From a checkpoint of a small transformer trained on Wikipedia: biases.
MLP neurons of a small language model. Each row is named by its layer, matrix (up: input weights) and neuron, and shows model dimensions 48-143. Each number is 128 + 24 x the weight over its row's rms, rounded and kept within 0 to 255.
Before each neuron's rows, "fires after" lists the tokens most often just before its 100 highest values on Wikipedia text that the model never trained on.

fires after: " In", " in", "In", " of", " to", ","
L5.up371 [103 133 164 122 117 116 128 159 116 136 154 108 137 106 126 136 123  84 110  99 116 145 133 128 133  68 134  84 120 155 104  85 109 159 120 124 143  97 145 145 144 153 110 152 150 136 132 154 147  83 138 122 135 105 129 139 150 165 120 138 162 146 107 165 128 126 125 157 113 149 155 130 101 132 136 103 170 136 105  90 158 152 133 151 149 133 116 124 156 143 115 138 123 142 137 117]

fires after: " N", " I", " A", " F", " Z", " G"
L13.up402 [102 124 153 124 157 152 174 112 120 103 147 132  88 125 118 107 118 141 126 143 147  82 132 148  98 151 150  98 126 166  87 124  86 148 143 149 124  92 147 144 135 154 113 150 170 131 153 141 112 143 138 131 158 140 186  88 150 106 111 105 122 130  91 126 166  98 111 169  86 122 117  88 148 130 119 112 155  85  79 140 122 117 149 108 140 103 121 152  99 127 146 122 126 111 156 136]

fires after: " l", " ", " d", " p", " s", " m"
L4.up164 [103 135 145 147 127 141 142 118 143 132 141 110 129 133  95 120 139 146 107 129 148 108 110 139  94  98 163 124 103 131  96 113 147 122 181 126 114 117 190 108 127 133 121  98 151 159  93  59 143 169 155 128 131 139 123 148  98 134  96 138 143 117 115 136 124 135  97 105 110 102 182 120 164 114 112 194 127  95 110 127 184 111  94 146 126 127 125 125 146 160 155 118 119 155 128 149]

fires after: " the", "==", "\n", "-", " a"
L5.up470 [145 157 150 132 113 125 112 132  87 136 142 133 188 156 149 106  93 112 118 145 136 136 124 123 182 113 138 150 107 117 184  83 101 132 132 130  96  77 149 132 161 113 105  96 131 130  97 110  83 125 137 129 125 132 105 146 152 165 125 145 131 174  94 141 127 164 106  93 106 144 133 112 118 124 159 144 133 119 156 122 154 172  97 124 157 136 111 119  89 144 139 105 102 145  76 150]

fires after: "|", " October", " January", " February", " November"
L11.up456 [171 142 152 119 105 152 133 118 110  96 164  89 177 142 151  75 140  98 123 140 154 112 111 152 156 140 107 139 105 123 167 124 130 109  99 133 106 127 140 124 123 114 131 156 151 175 168 148 102 194 136  96 137  90  99 133 106 118 128 149 101 113  96  92 115 160 128 137 159 111 152 130 146 153 146 109 158 100 107 154 144 122 130 110 142 191 111 157 120 166 111 139 108 142 113 149]

fires after: ",", " of", " United"
L8.up447 [133 107 132 156 136 140 106 143 128 102 103  99 128 121 122 115 144  87 115 116 130  88  92  55 131 127 127  97 128 153  91 123 101 116 120 142 124 136 152 175 116 130 113 155 130 113 124 126 128 117 140 149 108 137 143 141 110 122 139 118 130 167  92 116  54 102 134 169 167 150 124 116 175 179 126 101 138 118 127 127 150 117  88 158 164 123 113 136 128 147 115 148 103 151 156 130]

fires after: " J", " I", " |"
L9.up591 [109  88 130 105 133 183 139 126  83 104 116 105 147  93 137 112 119 126  57 148 129 126 148 126 118 165 130 125 130 103 145 131  84 132 139 113 143 138 143 135 151 133 116  79 164 110  77 172  84 171 157 117 143 123 127 134 102 141 154 162 128 158 104  79 107 186 141 105 156 113 144 131 139 154 112 103 124 112 145 132  96 164 118 110 171 171 110 172 129 140 123 139 122 120 114  82]

fires after: "\n", " to", " R", " and", ",", " T"
L12.up347 [174  91 143 135 108 167  85 125 116 126 170 113  98 133 142  91 148  97 147 149 103 113 168 104 103 133 154 139 106 119 113 117  76  77 133 150 147 157 144 138 118 162 127 155 146  90 171 127 152 132 174  99 158 122 102 135  96 126 105 137 101 146  98 119  88 107 166 121 122 132 173 133 185 125 125 101 114 105 153 127 142 132 100 115 141 102 121 135  84 137 131 138 100 102 137 147]

fires after: " \"", " l", " ", "I", " h", "A"
L6.up120 [ 87 131 158 176 117 117 127 107 143  84 140 144 150 148 134 147 107 116 140 115 151 101  94 192 100 125 153 133 101 144 111 148 138  88 161 167 150 118 117  83 180 129 149 136 165 134 102 116 128 118 150 124 148 142  99  96 154 139 114 101 137 150 112 161 123 131 119 112 132  85 157 145 115 128 122 134  92  89  72 118 119  88 129 125 130 134 128 113  95 151 161 174 131 132 145 111]

fires after: ".", "I", " that", " I", " \""
L5.up179 [113 115 114 107 101 123  94 130 104 125 166 178 152 124 163 126 102 122 140 139  98 112  97 152 149 151 151 116  90 135 126  87 117 124 161 129 126  90 145 128 157 142  81 131 151  93 146 109 120 141 152  83 108 143 106 135 123  99 110 161 115 115 133 133 105 108 175 108  51  75 147 107 125 152  71  93 123 121  78 104 129 109 158 147 137 156 119 148 135 133 169 102 110 126 120 158]

fires after: " L", " l", " m", "ar", " d"
L12.up543 [132 193 126 129 146 143 119 145 158 131 127 124 148  93 119 129 125 118 128 158  95 101 148 150 179 109 109 158  77 136 125 130 142 141 113 124 147 142 147 147 125 117 130 109 154 132 137 129  90 122 147 133 107 112  80 178 120 105 107 179 131 112 126 177 107 143 134 101 178 151 166  78  93 122 112 133  99 141 116 161 145 147 133 153 134 164 139 152 147 118 150 165 123 120 115 139]

fires after: " s", "os", " g", "S", "ak"
L12.up444 [137 112 107 135 129 131 150  99 111  73 149 140 135 163 124 141  90 147 110 140 108 121 137 158 140 111 149 133 147 113 115  97 161  89 122 126 148 126 114 108 140 133 123 147 129 162 118 111 133 132 120 130 125 126 102 140 126 113 159 151 120 171  89 137 170 112 124 104 132 164 122 136 111 145 131 137 114 138 135 109 160 107 122  83 109 144 103 122 164 136  99 139 136 158  94 141]

fires after: " W", "w", " th", " w"
L8.up166 [106 120 145 109 113 136 118  93 128 109 132 122 146 144 172  95 154 124 122 130 128  88 123 113 168 107 141  96 112 177 125 128  94 116 142 139 169 177 149 112 118 169  95  88 166 148 109 140 152 118  96 126 168 131  67 127  87 132 147 145 129 143 110 135 148 125 176 155 102 146 165 101 100 107  71 144 136 112 126 122 147 105 200 115 149 122 135 139 174 112 142 143 116  83 138 152]

fires after: " the", " per", "-", " The", " a", "The"
L5.up354 [131 152 128 155 132 104 136 126 125 162 165  93 175 126 138 125 107  88 104 161 169 100 159 129 128 135 152 121  86 124 156 124 111  99 155 144 161 122 168 111 109 177 111 133 138 119 134 111 105 131 173 120 119 105  84 145 107  97 142 129 128 172 109 104 129 120  99 100 131 120 141  95  90 157 144 119 143 143 107 157 104 134 129 127 119 155 113 102  86 156 130 151 112 109 122 167]

fires after: ",", " |", " University", "0", "ality"
L5.up461 [143  99 166 148 128 131 107 137 148 114 119  78 128 137 118 118 138 100 143 142  93 128  88 157  91 109  91  97 121 133 139 135 101 166 159 100 151 133 161 143 114 155 140 152 147 153 115 109 132  76 132 141 159  97 128 148  98 153 102 157 144 164 133 134  95 115  99 135  96 140 122 134 145 127 113 146 148 140 140 107 140 169 110 154 160 119 117 121  95 141 113 138 144 103 107 128]

fires after: "y", "our", " a", " A", "ar", "-"
L8.up291 [112 147 148 117 127 127 142 119 171 156 139 116 120  59 141 132 156 132 123  95 129 132 144 175 116 128 140 163 119 127 138 137 125 163 128 128  99  97 117 135 114 149 117 143 161 137 137 140  87 162 121 120 163 127 119  86 134 124 111 121 173 115 111 101  86 113 132 132  88  92 149 149 113 117 103  75 160 137  80 134 134 167 141  74  94 146 119 100  97 154 134 124 142 113 109  96]

fires after: "-", "\n", "ater", " ", "ot", " ty"
L6.up341 [165 158  93 110 108 134 113 100 105 133 143 136 144 160 114 143 128 142 142 188 110 114 121 121 119 111 106 122 170 128 156 132 137 126 122  90 132 156 138 118 159 168 152 173 139 134 128  83 164 153 156 137 114  79 126 110 116 121 130 140 133  87  84 173 137 109  88  95 121 120 170 156 163 102  41 100 113  90 111 104 146 152 102 150 109 166 130 177 139 127 150 114 129 143 109 106]

fires after: " r", " res", " b", "ir", " sur", " tr"
L6.up457 [181 137 139 125  95 119  76 168 156 140 124 119 107 128 130 162 157  93  96 136 116  77 133 129 136 127 152 155 157  83 127 144  86 107 157 141 163 116 132 109 138 131 124 172 118 145 121 124 139 106 104 101 118 114 105 146  83 118  96 159 143  85 114 131 132  89 141 129 122 147 110 113  87 151 138 147 118 112 155 125 123  97 103 145 146 137 137  89 130 127 132 163 116 127 155 116]

fires after: " t", " T", " of", " H", " h"
L10.up639 [141 159 130 128 137  97  99 150 164 185 139 106  82  86 153 165  88  84 126 111 135 120 172 139 148  97 132 139 173 161 146 121 137 131 124 102  90 100 151 144 109 120 132 111 132 165 135 129 142 137 106 117 182 109 156 140 129 120 143 133 123  79  96 122 140 130 129 136 138 160 111 165 110 170  99 134 138 110  66 116 102 135 142  89 155 136 114  95 133 133 117 140  62 137 176 116]

fires after: " c", " pr", " l", "c", "C", " d"
L5.up361 [123 112 113 155 124 150 133 149 122 164 157 130 121 127 131 121 108 110 112 143 139 116  99 130 111 101 183 112 127 130 117 136  78 138  88  87  61 124 130  99 122 119 163  79 143 137 123  41 145 103 152 113 134 134 126 127 101 139 138 134 132 154 112 157 150  97 113 135 155 114 212 127 143 100 162 139  99 122 129 162 141  94 120 123 158 116 117 116 117 135 129 130 133 101 151 116]

fires after: ",", ".", "A"
L3.up585 [129 136 174 156  94 122 131  70 119 140 135 161 159 142 137 151 139 134 139 151  81  88  98 127 164 141 147 140 149 167  98  94  84 156 139 115 161 117 106 112 134 149 126 146 136 139 145 126 129 110 129 122 138 108 158 140 132  91 148 117 107 153  99 124 123  67 166 133  91 117 141  91  83 129 109 125 145 113 139  94 153 115  77 136 127  94 116 163 148 108 140 140 100 119  97 147]

fires after: ",", " of", "R", " s", " R", "-"
L9.up83 [152 115 111 163  84 158 134 155 156 107 162 109 118  80 115 145 118  79 120 136 127  63 143 108 120 118 106 124 129 150 113 114 130 127 147  98  92 103 136 128 105 170  78 105 146 124 130 159  99 137 140 130  99 114 135 159 128 152 137 109 140 141 103 118 157 176 121 177 111 130 129 116 115 141 140  97 134 131 141 176 113 120 100 142 128 115 131 137 140 111  95 138 100 136 142 114]

fires after: " M", " n", " the", " s", " m"
L12.up295 [134 128 184 106 141 161 152 129 134 120 147 148 148 101 122 115  89 139  88 126 110 108 136  88 127 123 123 119  97 125 116 120 118  90  75 115 138 113 125 136 125 123 133  90 159 142  92 144  60 136  97 137 128 111 119 156 101 142  88 134  84 122 144 137 124 144 110 161 145  96 177 112 113 118 133 122 125 132 130 108 125 155 142 129 133 118  96 144 126 173 145 144 112 112 135 207]

fires after: "S", " s", " v", "R", "s"
L6.up607 [101 100 118 135  98 162 129 125 132 113 123 143 109 115 149 170 116 159 129 139 138 136 103 136 125 121 155 125 148  88 147 118  95 106 172  96 130 144 118  78 111 132 133  86 139 114  90  96 117 155 126 152 143 140 114  79 147 181 151 143  98 145 101 100 118 124 118 143 110 101 158 137  97 148 149 164  95 130 132 123 182 107 141 147  71 145 147 113 178 127 150 112  98 157 137 100]

fires after: " G", ",", " D", " E", ")", " |"
L11.up372 [ 89 125 126 130 109 179  98  84 113 132 149 112 132 128 138 139 172 117 114 110 134  79 106 136 105  95 164 134 102 161 120 119 136 148 141 137  92 123 128 158 125 142 117 144 138 160 134 129 124 112  99 139 147  89 142 160 180 125 157 130 166  93 127 131 159  91 102 173 141 131  93 138  89 161 143  76 135 135 119 168 166 137 118 110 132 151 138 144  82 156 118 138  91 120 109 121]

fires after: " t", " g", " T", " G", " He", " he"
L11.up303 [158 100 126 121 105 130 141 128 125 107 182  90 118 103 157 130 114 125  91 148 138 138 144 125 115 132 114 107 135 150 139 153 107 107 140 117 104 138 169 141 155 160 140  92 160 132 129 165 127 126 115 128 157 130 146 128  94 166 143 118 144 131  89  84 142 132 162 185  88 142 142  90 105 103 113 116 194 133  94 133  97 141 151 129 135  89 116 135 147 135 146 141  92  90 131 119]

fires after: " H", ",", " C", " G", " |", " to"
L8.up529 [106 107 119 107 170 141  88  94  90  95 158  80 117 132 135 117 148  74 117 126 108 121  75  96 113 139  89 148 137 136  79  94 152 120 135 172 118 125 140 152 128 158 103 127 167 143 111  93 131  99 156 135 116 137 106 137 138 137 150 147 147  98 149 175 107 127 128 142 161 153 136 111  69 135 105  90 158  91  90 132  59 104 132 148 142 149 135 148 128 152 122 146 127 128 146 148]

fires after: " c", " h", " t", " p", " s", " l"
L3.up338 [ 84 142 132 153 144 138 148 127 109  87  83  99 112 100 138 122 117 109 134 124 122 148 131 118 124  74 179  70  80 202 106 164 147 128 113 123 117 142 145 132 156 155 112 120 128 163  95  82 164 130 151 129 112  93 105 136  88 109 137 127 183 147  92 143 154 125 100 145 106 128 163 134 114  94  79 118 111  86 120 115 154 150 111 105 179 151 133 130 138 147 148 130 148 106 124 131]

fires after: " m", "\"", "ac", " He"
L6.up477 [153  85 105 131 108 144 120 145 127 134 122 141 160 138 112  92 132 125 116 103 142 126  99 151  95 122 137 122 151 128 106 144 111 131 105 103  81  95 126 146 187 119 174 131 147 131 130  97 116 149 118 101 150  90  96 132 172 119 119 114 154 143 128  83 134 154 143 113 154 160 114 166 132 141  81 107 113  79 127  89  93 158 125 136 123 135 135 178 152 159 152 121  87 112 105 197]

fires after: "S", "P", " s", " P", " S", " L"
L5.up356 [108 109 100 166 138 145 149  98 154 117 144 113 121 162 117 134 121 146 141 122 136 149 132 129  91 108 123  81  76 132 116 143 128 124 125 141 105  93 133 125 167 118 126  91 143 149 119 113 157 155 125 124 132 133 115  99  98 119  54 177 147 141 121 141  96 119 108 138 112 107 157 129 136  73 121 150 111 124 128 114 121 125  86 124 183 114 128 181 146 146 176 112 137 162 139 120]

fires after: " |", "=", "\n", " G"
L8.up679 [129 160 119 144 107 114 102 147 108 113 168  86 181 136 112 141  62  98 118 106 134  96 190 138 112 150 112 137 140 106 147 116  57  90 140 112 137 103 121 171 129 149 105 155 166 160 117 113 101 111  94 138 110 131  98 107 131 139 126 148 175  93  88 166  97 143 133 148 132 109 139 152 130 118  55 113 117 138 160 118 115 133 111 106 152 167  88 157 135 162 130 134 123 139 102 159]

fires after: " January", " October", " November", " February", " August", " March"
L12.up652 [153 139 146 122 124 164 118 106 124 122 148 112 132 113 106 143  81  94 138 134 131 132 169 105 138 144 100 148 119  96 114 132 134 106  99 149 144 122  99 122 138 104 106 138 136 148 147 180 155 175 164  82 137 105 145  70 152 125 146 156 112 147 126 154 146 162 113 148 133 151  98 150 163 139 105 108 171 147  72 156 153 125 134 123 141 171 113 122 141 131 156 126 125 119 146 155]

fires after: "O", " A", " O", " The", "A", "The"
L6.up596 [147  82 108 152 141 122 122 103 113 160 191 132 157 134 139 106  99 138 113 125  97  80 138 143 132 133 124 158  78 138 111  84 117 146 151 127 127  95 155 145 131 139  93 171 148 139 136 119  98 144 159 128 139 135 105 126 155 122 134 110 110  93 151 119 101 134 130 116  81  99 150 138  99 103 145 130 123 143 114 147 115  99 140 100 128 147 129 181  81 143 131 122 112 141 101 133]

fires after: " M", " m", " of"
L8.up181 [122 128 137 141 117 112 118 139 179 144 134 106 132 110 110 103 100 116 122 146 129 139 168 184 158  80 154 136 128 105 111 151 127 129 100  99 127 116 136 156 156  93  89 171 142 152 152 117  98 123 113  98 122 122 137 110  91 140 118 162 108 117 124 122 132 130 152 136 127 132 160 111 205 102 109 121 130 108  95 113  75 115 133  93 171 156  94 140 120 115 136 150  96  81 119 138]

fires after: "\n", " |", " (", "x", ":", " Al"
L8.up589 [118  93 147 144 115 136 120 160 117 110 138  94 131 122 141  99 124  83 138 173 134  92 130 105 150 146 104 137 124  96 164 142 144 113 165 144 105 111 148 116 125 123 151 131 163 123 115 128 121  91 161  86 106 119  64 147 150 152 140 166 165 113 132 147  93  91  93 104 116 153 146  95 156 113 140 131 129 143 121 101 141 138  73 132 136 160 107 158 116 144 143 145 125 113 135 107]

fires after: " M", " c", "al", "oc", " m", " ag"
L12.up103 [116 145 118 139 110 101  93 147 148 105 149 149 161  80 109 127 113 134 113 172 125 120 166 121 139 141 125  80 113 136 105 121 150 134 114  48 148  97 159 163 135 138 127 116 126 132 128 145 123 156 126  92 146 115 158 142  95 132 111 142 144 151 143 134 113  91 100 125 129 133 148 139  97 114 129 115 130 109 115  82 134 149 145 111 155 181  74 166 107 195 124 152 117 105 160 105]

fires after: " |", ",", "l", "y", ":", "ol"
L9.up384 [139 117 134 130 132 118 123 128 116  98  93  99 123 106 164 139 154 145 159 130 119 113 148 170 131 125 121 103 127 121 161 141 128 153 151  91 149  59 185 128 133 186 136 113 164 136 135 105 124 155 125 154 145 157 138 139 102 169 129 143 151 161 121 127  85 124 139 146 128 118 118 137 101 157 131 116 118 131 114 119 144 138 115 116  95 141 149 103 122 111 120 114 153  96 162  92]

fires after: " N", " G", " n", " Th", " sh", " th"
L10.up98 [147 109 141 145 126 161 147 113 137 109 154 147 148 118 144 134 101 119  75 133 126 114 176 154  91 163 119 153 175 138 116 125 139 157  74 127 127 120 113 136 115 140 141 164 165 135 119 155 184 166 138 110 121 106 147 122 115 156 122 128 164 155 109  87 190  97 121 152  99 132 146  96  87 108 127 111 124 108 113 166 107 125 113 136 152 106 105 136  86  87 126 137  92 120 114 131]

fires after: "–", ".", " (", " inv", " '", " "
L3.up534 [126  62 210 100 127 132 137 160  95 121 125 133  97 103 165  66 119 117 108 129 159 109 102 138 114  69 130 153 152 154  98  94 114 128 120 127 117 116  90 113 141 119 157 107 133 103 116 138 139  75 150 119 169 158 108 149 116 116  99 158  92 156 108 128 118 117 110  81  91 140 124 131 120 169 149 176 152 116 120 152 125 125 111 133 138 151 128 168 119 120 189 149 108 143 119 117]

fires after: "b", " m", " b", " B", "P", " M"
L6.up140 [139  99  93 120 127 130 113 153 103  68 113  72 118  96 108 147  90 114 121 141 130  94 118 116 140 133 137 166 144 111 143 152 125 127  89 147 139 141 140 126 158 130 158 147 138 185 110 116  71  93 117 112 135 102 172 115  99  98  85 144 124 142 100 140 161 188 155 128 122 136 150 130 136  86  69 119 139  94 125 138 133 141 124 110 107 140 133 154 132 118 150 151 130 107 132 118]

fires after: " J", " Al", " San", " U", " I", "J"
L8.up413 [151  98 162  86 130 124  92 119 111  97 185  98 147 135 136  96 112  93 104 122 131 112 136 126 122 136 160 130  91 144 104  98 137 148 150 154 104 149 137 139 138 159 117 187 175 136 100 111 108  93 132 105 116 133 105 176 115 131 131 143 133 146 109 140  98 159 177 134 114 154  89  88 146 142 106 128 127 138 126 102 125 173 112 111 166 173 114 168 100 150 159 116 118 118 114 106]

fires after: "born", " in", "|", "A", " from", "ician"
L12.up513 [137 126 113 113 138  96  85 126 164 147 140 149 140  95 136 129 144  80 110  97  97 104 106 123 168 136  99 173  87 133 117 134  62 145 167 121 174 118 122 122 121 164 136 142 115 117 141 107 142 139 156 110 124  95 133 109 157 129 103 126 126 153  92 117 142 149 146 122 105 115 130 173 125 101 104 121 155 136  96 123  98 125 133 140 145 105  91  94 132 131 136 153 117 119 128 116]

fires after: " m", " in", "h", " M", " n"
L15.up208 [145  80 112 121 119 166 104 120 104 126 100 155 191 124 109 105 111 111 106 143 130 146 102 158 107 120 148 140 133  94 126 115  88 159 107 144 128 116  99 136  92 138 122  72 137 176  99 113 113 167 133 111  91 100 186 130  97 142 108 173 128 111 144 107 175 121 151  80 120 112 151 129  98 117 120 121 151  96 120 138 130 168 107 111 140 160 115 180 122 112 146 125 119 183 125 178]

fires after: " K", " S", "ak", "at", "ut"
L10.up220 [163 120 140 123 140 145 148 158 142 108 171 109 162 135 141 117 140 144 121 166 106 128 162 121 121 111 129 123 132 167 110 131 121 124 113  75 109 127 136 127 134 171 156 170 125 143 118 115 162 192  89 111 107  88 147  99 112 112 119 137 129 136 112 142 141 115  98 116 177 163 148 107 153 115 130 151 126 138 146 122 126 172 120  96 159 144 103 140 137 183 159 108 156 137 116 119]

fires after: ",", " |", ";", " and", "),"
L3.up364 [ 77 143 126 138  93 100 110 114 177 130  69 110 114 127 149 104 105 141 114 141 133 105 109 162 122  71 161 120 125 102 154 141  95 114 174 111 138 128 128  94 144 146 131 113 146 126 113 113 139 122 173 130 127 146 116  97 117 162 105 158 175 192 143 139 141 129 129  98 112 143 110 156 154 185 111 132 138 133 139 101 142 167 139 124 142 113 145  99 103 145 101 140 134 138  96 149]

fires after: ".", " \"", "\n", " (", "===", "B"
L15.up177 [142 111 120 108  97 133 121  95  61 127 129  92 116 114 146 124 125  91 105 150 127 124 172 142 128 151 108 184 125 142 132 143 102 131 162 110 127 104 117  74 145 160 147 105 131 142 116 128 108 105 203  90 149 147  99 102 129 118 116 123 129 118 118 121 129 103 128 122 100 119 158 165 144 136 102 173 106  97 144 113 124  89 117  96 103 143 112 110 133 125 141 123  98 117 137 104]

fires after: " S", " s", " U", " K", " N", " I"
L11.up162 [156 110 112 103 108 137 122  59 163 140 158 112 187 125 130 132 121 169  93 118 131 148 129 169  97 101 140 134 133  67  97  76 125 147 142 108 132 143 140 132 132 166 137 131 140 157  74 116 107 149 128 124 109 114  93 119 146 117 155 136  97 104 137 136 105 114 119 148 122 117 124 123 103 160 107 144 131 163 106 144 125 161 129 113 147 118 117 156 123 177 165 123 147  84  90 123]

fires after: " P", " L", " Q", "P", " R", " p"
L9.up459 [115  96  95 165 145 166 118 122 121 130 147  90 139 135 180  89 133 138 147 137 148 118 119 152 117 123 133  70  81 101 105 139 103 147 103 134 115 101  95 148 146 115  87 135 142 150 128 137 114  94 140 132 118 128 119 169 128 182  70 118 119 169 126 109 118 108 122 166 160 126 135 107 102 125 101  98 144 110 134 145 126  88 102 143 144 133 111 150 117 147 176 107 153 106 126  88]

fires after: "\n", ")", " "
L4.up192 [157 143  95 120 134 121  99 129 113 125 123 117 147 168 117 132 127 140 164 133 125 123 125 157 120  86  83 128  72 120 168 104 100 127 116 141 156 113 158 118 150 153 146 150 167 126  97 120 104  86 152 118  98 126 100 114 134 116  98 139 157 162  83 148  81 140 125 140 124 144 162 125 172 146 114 105 135  92 135 133 120 127 102 157 139 124  91 117 125 150 152 129 129 141 131 149]

fires after: " H", " Le", " E", " Gr", " al", "on"
L11.up408 [125 110 138  92 103 159  88  84 128 134 150 111 107 151 141  86 138 150 109 156 125  83 146 133 161 100  82 100 124 134 138 101 149 114 163 151 115 105  99 141 151 111  96  79 135 140 121 146 112  91 117 116 157 143 118 124 117 129 153 161 150 116 114 143 112  95 147 137 116 142 145 124 100 156 159 118 129 151 108 119 142 178 155  97 121 150 157 118 125 100 152 130 113 155 181 115]

fires after: "ac", "|", "A", "\\", " ", " Cal"
L8.up175 [165  80 103 135 156  72 125 133  71 138 198 137 145 126 124 131 129 127 120 141  77 109 154 136 160 133 121 129  97 122 113 118 104 113 181 140 125 127 104  87 129 155 142 142 155 153 116 135 122 162 125 116 115 114 127 143 137  88 107 109 139 124  89 114 118 113 112 133 139  75 168 123 124  88 108 131 131 124  97  76 166 137  93 126 166 122 107 141 102 129 135 133 120 132 150  87]

fires after: "\n", " R", " in", " of"
L13.up258 [153 125 114 125 121 113 119 146 127 115 133 151 131 138 153 155 147 146 127  91 153  63 126 150 105 106 158 135 147 164 108 127 149 148 136 120  96 123 148  96 118 125 113  68 138 130 127 126  95 126 145 121 128 103  78 125 126 133 122 160  84 112  96 119 108 129 109 126 133 155 132 116  81 111 100 173 139 118 121 147 152 162 106 151 112 108 134 172 149 130 130 138  69 112 154 120]

fires after: " ex", " f", " to", " qu", " le"
L6.up710 [ 79  98 157 161 130 128 138 143 117 141 166 152 141  81 114 118 134 113 101 122 134 157  77 123 122 112 152 131 109 123  82 151 145  99 104 182  83 109 127 129 131 141 103 103 139  97 125 120 139 151 121  76 191 149 109 157 136  92  58 124 124 121 136 132 131 106 124 178 110 157  93 135 124 144 127  96 167 135 148 138 135 132 135  69 141 129 116 129 127 178 128 180 107 171 127 113]

fires after: " w", " t", ".", "ent", " b", "w"
L8.up632 [138 132 160  97 123 192 149 111 108 113 152 142 130  83 177 176 136 107  91 129 122 121 120  83 132  98 111 165 125 170 123 181 107 135  91  88 111 129 103 151 131 128 145 121 155 150 120 148 145 157 130 134 164 117  92 111  91 137 128 136 100 143 114 127 128 117 159 145 138 162 150 177 109 111  88  92 151 132  83 143  96 115 146 133 142 133 107 163 139 116 130 128 100 141 132 117]

fires after: " w", " W", "w", " B", " fl"
L6.up134 [130 111 130 109 154 179 125 132 139 135 110 111 138 120 117 125 139 107 108 128 144 151  65  94 140 120 122 128 161 119  90 112 117  77 146 125 128 145 143 166 115 116  93 103 149 175  86 146 135 117  92 131 154 124 152 122 108 134 133 157 120 120 134 140  93 110 157 144  88 109  93 135 114 118  94 130 137 158 160 141 130 119 154 138  97 161 135 140 154 115  98 145  83 139 116 140]

fires after: "w", " L", " W", " H", "H"
L8.up553 [131  90 165 110 117 107 109 123 133 105 123 118 173 157 165 112 117 105 112 120 170  91 122 123 115 119 115 123 171 122 122 156 110 145 103 153 100 140 164 114 112 160 105  96 139 135 191 128 138 153 149 137 120 103 110 123  83 135 121 168 128 117  81 138 143 155 137 178 138 159 162 159 110 112 110 140 145  80  98 141 108 163 109  92 151 125 118 135 143 125 139 149 108  77 138 117]

fires after: "-", "y", " ("
L5.up460 [116 138 131 185 149 114 165 132 123 134 143 112 118  96 154  85 128 148 136 162 156 102 125  69 121 134 143 146 135 114 127 125 126 165 102  65 117 139  82 101 101 149 148 119 157 143 125  70 111 134 109 157 187  95 138 145 132 146 125 142 136 128 136 115  80 131 125 128  98 116  94 132 176 116 138  73 151 124 124 124 101 156 157 111  74 145 132 122  93 122 107 113  92 145  95 146]

fires after: " L", " l", " W", " M"
L11.up344 [145 127 109 125 141 169 132  99 137  88 119  93 166 119 124 132  95 131 137 133 128 121 104 125 132 102 120 142  90 126 133 145  82 162 107 160 157 186 164 153 102  96 200 113 168 166 141 113  60 140 130 111 130 116  92 156 129 162  98 143 120 158 115 116  93 146 147 139 162 101 118 147 132 145 129 156 153 167 152 129 120 174 108  79 159 144 129 128  89 112 140 146 114  84 126 140]

fires after: " s", " r", " (", " l", " w", " stand"
L4.up103 [112 149 113 145  88 181 154 114 143  99 110  92 130 130 158 137 122 170 139 116 146  96 131 108 126  73 160 148 119 118 110 104 136 129 113  97 122 110 116 116 116 151  92 106 137 167  87  88 104 145 130 112  90 147 115 140  67 121 160 157 137 153 100 138 151 144  83 137 113 128 156 121 147 164 180 125 173 145 139 145 122 149 119 156 103 164 131  98 135 113 164 123 157 129 136 108]